Weights of a small GPT-style language model, trained from scratch on English Wikipedia: rotary positions, no biases in attention or MLP.
MLP neurons of a small language model. Each row is named by its layer, matrix (gate and up: input weights) and neuron, and shows model dimensions 80-175. Each number is 500 + 50 x the weight over its row's rms, rounded and kept within 0 to 999. Numbers have three digits each. A neuron's up and down rows have the sign that makes its largest values positive.
After each neuron's rows, "fires on" lists the tokens most often at its 100 highest values on Wikipedia text that the model never trained on. A number after a token or word is its count.

L2.gate9:655537469479535448425566484454533480465487586508449541492449539522521477469548462521484500490413499495538565482467498503560539466519492506550467478402499514467398516503479529452481496509437539421394516606477485393520488549453599532451465495484546523491501380490499478485512503608554447512
L2.up9:505530531499471572458475454457485499468409511506510465352540469496523541492483443628521450439535492529466590375462523501474562539516501450552481489478495452526518584556470484540527501433504627467428440490470429416564499524510529516532447490569517541572428381478502504494481484523581435550
fires on: "-" 99

L8.gate89:544442463521462555569486468556466553527448516468439509534475469536506527431564491517541485569409598497586548458545437488504483429557511502532533406455505525394403498502512641453409440537500546521440534576609489509558451481589546584480426558508559462463473464569557501554505452438575544475
L8.up89:485503493495465566494520563441557543440454532510448488506484570544480537522506506457544495574533517451451540477446579503486488504573506397514482499485578492471413576417527511448515540578496538570480497531621517554489441559464472557460470488532580567517469491490515582454492610471470541476
fires on: "-" 100

L3.gate290:573469517490546474483528582408425529442497485591568456522441506492529547449482415573484474515453450453482564542534461552530524581433621421516532459430506451434493448481500520535495535504524565492558459551535579441497529486579471483416440478439571508530458513499564491521439555493485508438
L3.up290:519542515486428543532509449546490561521531453435524481449493518495515433385528482604386469571574503454414557583458533536513592394462511518424505552642473499518484526556520484407514555512522555406548497504427569493401564470466526500432473549548536522454494442434474518552514531470413540512
fires on: "." 97

L2.gate461:554481531505449520609533539477448512491436465494529450535475497511510458471519475476473453466453425418506467570465524551506484529481577433615603491452543511577490409584476472493531378518464460530462500598480514516518582656511480448452461487493546509455520411542411517517412419493492519509
L2.up461:485475530489504512582594470474424511483446447459446538440413525480493443516520526504581507525402573492504535491531523549485484474415506584574590482391518534479606538567454500548460453493575423510535458587536507498473521508479494438499496495429567390454507487592403515510459550411550427426
fires on: " =" 36, "ti" 9, "\"" 8, ":" 6, "ai" 4, "is" 4

L2.gate43:489508477538584473516465397477516605568559471503470452540430461469538619583525457461446528502600398499484464415441501487532552479527471556519485525508475402626569512549552504480516548507492568467591477415550521457587503494550535424494531564547433450550449489428646541491535564474452499543
L2.up43:494502570457500385508501414494542451483515487456374551498616596486490495470492494479499499546558593492492500493517530498538569555402426488476571572517563551383538574506517501526445398539514513563567559514589463535533557593525485555423478502510547470473458541529456410540597460490478440439
fires on: "." 18, "n" 15, "G" 9, "th" 8, "k" 7, "t" 6

L4.gate346:477476491494421524521526493559468453511423512442483497467546564438544510517520466507533428522510446491481523550547481500523482457409519523516515518399511410440398434500541535545433465450529581443461456509540445427551418476544460473471465510586494564444534536496553522500551365585462549459
L4.up346:510539518543558556512384557509556416468494458527418523592609503492477474474452489541526530508652516537497486463527474531485547447548604614480442449535561462501463510562492426492495493494506529460490449462509422512584415448576346419508404470643491500511466432460513471568522427456459407504
fires on: "-" 45, " have" 26, " had" 8, " dep" 6, " having" 4, " has" 4

L4.gate186:511530460484516520495631526504527414467426499506440454498451438495536496526485558521478502561526621411430472531520532432525434454465448449515491519530425536512555558542507485508507568478531490459553500490516522514493605467535551496516539451478534495573447529593561486483551442440534549475
L4.up186:597558480486549514488562580438569518551376508557427509483403440462517545492548628517510536487526592469433437422513499459434421466456453485534441547520451518411560549592435617528542478471530519478507579417545556527434553541502502515453535438462538504512471535486424580496604488407528552573
fires on: "as" 33, "A" 14, "vis" 5, "ia" 5, "ai" 4

L2.gate198:474574513506502506485590473526474500536480516562552570559513509488560467553535587509437496481534574520557490476485530531417539519500503382567502554369430517458459400508476506554498471500495502472473522451491456543537549487536471448441521485422574499535514496465491518542499419439631447502
L2.up198:549599431456555458554486491442551467466463504529502512550567410525426534464540501455523447464516488549502388513502419505528560509530518562493483597517421524463473507560446590469509466557504630555471496515551463520480438590353569568497542541534549426486546514529514497505503447447465522504
fires on: "l" 27, "der" 12, " G" 12, "ry" 8, "d" 6, "r" 6

L4.gate430:472558507486540508509446511578462527573476507508542404518513422460518536414442485509535542474520419513517405529462426389500484572509492524468546446537446423358465502457495478506482539516505468526484528507549551538434505523513452426569544539517527477474510483486472559382491451532354527480
L4.up430:508551466455487458557425535488536456434642479477508501457486429487461469458484412476525403530505500543533515518486526458505538485560462474466581534411454431558566525541527525443631468581481543462540507521508555524550420504501552502534424542439530505474509466478494539449577475428429602492
fires on: "ti" 37, "(" 10, " (" 9, "Y" 4, "ter" 4

L4.gate526:556477484586464589470420492486493465423469469446517509537561466505500482498482503522518497541456545484541503502465454478605536544537517447473547580503439466549460481456563406604466512501551536454483401466617521515500574470425461495569455435526533491330426479571558554513459448541485586573
L4.up526:557445520549515526475471545530540547432492553491533532470528479546482448501499582561408433566512489563518585521483481432449569434541445504457506467432504527489483549499446495487506462639485490403568494546503544534468537510522512568577535489506547511397443567526513530590511561547496554520
fires on: "di" 29, "ti" 17, "ari" 9, "iti" 4, "ai" 4

L3.gate163:471570416483532492585585529515505501497553546478528485521502428496430515510549551593554540575419573542483395473507503610410515536564486479515458546402408521487468444541501522539530553437526570560544473457420508455457407549545431510552487503536603387571536516463519540530470552440423471492
L3.up163:519566425527395564626498455464505499459518485570475552481493498514507549437593601525549580527401584459412491505505464490516539456465439485520486551447371559585500456499503516465558490519494577528418464527557428426492484490505419538360510505513546467455479526457440548627450562464457505420
fires on: " " 22, "d" 13, "u" 12, "i" 10, "s" 10, "k" 6

L2.gate337:530495574530563554404482527520548503468468502488465621506584518616515508454507451426494471532477406510517507436592533541524583486491454557513489534470528479517504478497545474574466487484605486571504481456563516524531445508468506439553498480486463512523409488532531500599524496522562465543
L2.up337:439501532404451448481450474505520532543480499508526472512590603541535511498491508409508585536435418441452512506489535515393534408465477544398555482562516400502451538480499399445524494527517502497511450525564467574436475526532449473487479528612500546499499588487474529520552503562489510570
fires on: " as" 48, " of" 11, "'" 11, "g" 4

L3.gate614:498414559532440554490539520470479565452559535469495508516509520481515542512504458539428579454499540443402508543486412559469529480464533514558569444463492512398520455443511534449464499484407507462535508504467516389520463443508562518458501568536561544468483538491499505495540521478557497440
L3.up614:504373546547486527433497527508444472435591556575438532385419478428463571527490450558433506578550592481453484581496470524476496590515483515528526453572553404541484469554485529488493484534385550437528535490442561510479453440489487586526488490500603510433467522531521498516525495471462543512
fires on: "." 94, ")" 4

L3.gate41:460584547527486535466508380544514479576527543482493447506473486433482561495452598563460518455574439478432551523504507411550470471446441560603384481495484519473461483569522523511500544606545483458506467420447594505423598506533455554430516525571449464457520487500469434457479524538477478518
L3.up41:494555511567452530551466501562586429490517514460456496490419488441553534538557484580439463472448514465405518478570542385597411523432580510537483470455478431528508521541467549480537400494484509474500401541523550432495559560471555590390478476531523520381477487483489467501529562505521466575
fires on: "A" 45, "ca" 9, "ha" 6

L3.gate538:464455538459465509454561548486480512434444466463608487467498443492497377544554478520551564439383487449545503520542511521410554459482448425474491402467506488564518470567543507472479510470480596541477504449552537452492533536467570561484536442495440471514387412493429500501428522496535420534
L3.up538:545523415443617464509468475393545406500527488511574494507481490581512459547606572541625505585478483456419553465501465536481496569522492545452452537502422473472456497556522441541503489506496631518489390502498458434408486526479534580456501499454508523454525501599518509513548516483451534474
fires on: "ed" 40, "d" 9, "ing" 4

L7.gate303:513588534550593530412476490511501573496471547558413481476441516570520569534478540549449475479506609509439509433418479558463522511514469456525540510536399479428484615492436593480434489478537475541455559514563560485552360494446484470400521580531581531494522487517468538538504525510570475510
L7.up303:484541450417549535503496547575521499442483450533538510491501541580456630473443457586510480533495425498500541579486567593479532455509531502532536485518556369488448461423454507533577564445496473448586508441517518532599452554535490572449562490523475510451478403434466460511526562530560488463
fires on: "-" 69, "\n\n" 5, "c" 4

L7.gate39:538514523522523519488407509481453507556531486433517502560551457497534586453567471542429505530467553506559539502438468444508555571504404485467459527521534411382395496487486482492506577502421538513484371490600592517615461520422506444430573387645364503592415469499466547524542513484520460525
L7.up39:437538522495431567472420572560545508507575405466478534572492384516535471486475481510498471468482525559460530533485495514473545465535524469443528477552511438486627525516422485480517532502434540483457447555494446515595537440438555424441507499555433528531457434505412522527559428519562548455
fires on: " (" 31, "ti" 29

L8.gate527:576549505486452545539505452460558555568545447440450609531575492509498395520510513467488434518508510533450506533474511562472458494577508484507564538448432402469575477457424566460498421501537522438544548455587505609541578430434437516496531449512524567545573503479523556527501528493492488511
L8.up527:552496592414469607517474511495485540565416411437469512533606528438458477568554471494491501503499498481429473468536482508485466495486488450449482572506505619572450485447576449511457533511509494511459431563546617454616612537446488559516450445481503522427442550593458509525453569496549422556
fires on: "|" 22, "-" 17, " lo" 13, "ti" 6

L2.gate348:533540499572556553507472472505534496466532431475505447458385462514483462421501562517477531433475517630460528501492572535484468486505527433524593523417472480453514458502397558492518464482523535555510536478532535587548443495462473573375452467518460431547470540473595573590573456559535461492
L2.up348:578450482444547447413569542503458546504494584583512458466460523462499575490562545491429562475453430443521577412501513465366521396583454504425516458473481524463520393527560442573456567508490545501475481501516541515518491456572583523476462420482584464515547560578530532507599398546546550547
fires on: "s" 20, "r" 17, "ly" 7, "i" 5, "." 5, "d" 5

L4.gate392:477534474519520476529416456447505548527434594457438545524523484423533463529477618462595521526505545409446621516484485500461523507456498486604477526477453478504554394538443491479527415627554447451409481601480491500526419472549500424639486510479433560605575545505456532490574470419607569475
L4.up392:489465504477559497399489482592435509497577505557417462507476474533498556575544590573490593553476553490468590552499587487434493483496491517448453483489488526505479409589486469522450529571518469438519520521459509535460452532570452502534509444657480539578556521524512457455539493404490529452
fires on: "ly" 28, " more" 19, " very" 9, "ally" 8

L2.gate591:576475530492537511383492524513560584421526467472488494525468483597409527546509379441456457511456518467606564404472490446503577572533551528526480585472310525458536513541474506599430501492473527502498600451566469463531448515598424429538543464474523469430568484580511497490576572475511529563
L2.up591:526446512501493517472485488521540471514439511494516462410448494522541573491509356404424523525449495487481448448469426525503565433557464510517392473514419533517495474526476412420474485580592519535490546468493403578458518577510512396523578565546546481514447462510481474498479417498530409573
fires on: "-" 42, "'" 18, " of" 7, "–" 7, "sq" 4

L7.gate465:502522571529529513485544575536506514454496513430451569541519436544499556454460575468581480500548521433445509489465452518466508464472481577472565539577442516540458468510397499491491592541462505361592471451499500438534571408485498490359520499564526531561450506519541505459583484417494486453
L7.up465:551478491496551494487512418545488496501467437545510539492436444522360585481514512468547458501466503500519508454498432500474443518545522511558523457441418560439541507455471514529446412540486442386494440454515561469574549572473446461521420533442594513513578403435424443493572447517580540493
fires on: "|" 36, "s" 10, "%" 9, ")" 8, " |" 7

L7.gate305:587457488455502514509454342384578478452483526406453515563454499489548511509417532497468565452494564405452605470527571465444509464459513558453527448463521492478438564527470487430513469451529535435497476629534556471479526556558542417566503637489426468504489486545473561544475594477417531502
L7.up305:534469479562520427572491463533501447507530599448474474503529461518477460565503438360509549544506471512461508478477617489570425528437499441544450575522402405498549545516484479529471447473525449405469393492532448493439466516509450575593524445557525557594470579557535522537464408375508500513
fires on: " over" 14, " back" 12, " more" 8, " remain" 8, " very" 5, " taken" 4

L2.gate562:485506578546544438424435564503483455481419441403426558540504594453540539415569485456461506469514541457596554536470532429446518457526511509515515507451505507491552444502499470535449529410486423408442520496654484499522514535473536377430444515470527500399562538485406456546506568504470488563
L2.up562:533563590507493534538505441540496509511484499424487524411534525547496588515533455597462432527489543603402514424514489577655501454432486459547503468515454480519502539459545476593464531475472591581574434506581597556554417484510504495502483493416535486490596475527462415516520528541521479485
fires on: "-" 42, "\\" 7, "pt" 5, "y" 4, "t" 4

L2.gate335:566527489590529404587490588434574448541600472514422471513446469513574538519534439558499503428556416446479513482383479520433572369514542493460565517540465490489454422558503516522501505504557551460529480457453392521591487486500470491500492527567520463423473432564479501406512540539503530467
L2.up335:453480471567498456435604552464521522467512519491517398475525381503491435565608516551448493511424379507504548475573486507364545516512437499441448529567515481448512442407456533457478551414529451519442564500523504507543490508546454518531594476461569534601522520478453524412531436563532532493
fires on: "o" 23, "r" 18, "u" 11, "i" 9, "a" 7, "ul" 6

L2.gate494:476473490514530420572472484457482538504464515532468448444585428520483535504531517469462499471449477443548491521523511540547390506554565486541466382518425499619597505502453390536482481436444502408507544486514454507518445548524532459502517465498431515425479453529494512561475470506506488512
L2.up494:466488490406441481486597452415507545481473577507490517515550469512563457546556450528446507466528463543538519498549575520554498463493530442403461315577419516491544460464543461514507601471419517408440524512445447418598510506514574490424543517450532486440525502467429459421497546551528502535
fires on: "ro" 24, "lo" 8, "ra" 8, "po" 8, "re" 7, "ara" 6

L4.gate57:511432506469487478517497454483423553536439511445494503494526566457447472393514478457552466525459511395602466490454485489482566484608557484531438470453393439576424480504440487597525503586526537493495565488512546543518527484479483452552477493555491532479555433546400423532500486437511475527
L4.up57:566486459508420571483569508541508520512471515510491483461639559450456535414485483392445483542528531522491516434478454508505527590436441510510507482516462520405531612621509478527436474538431463416520430559460535457531505535386504529524566459478566564567435521489511527570483637374456462537
fires on: "ti" 96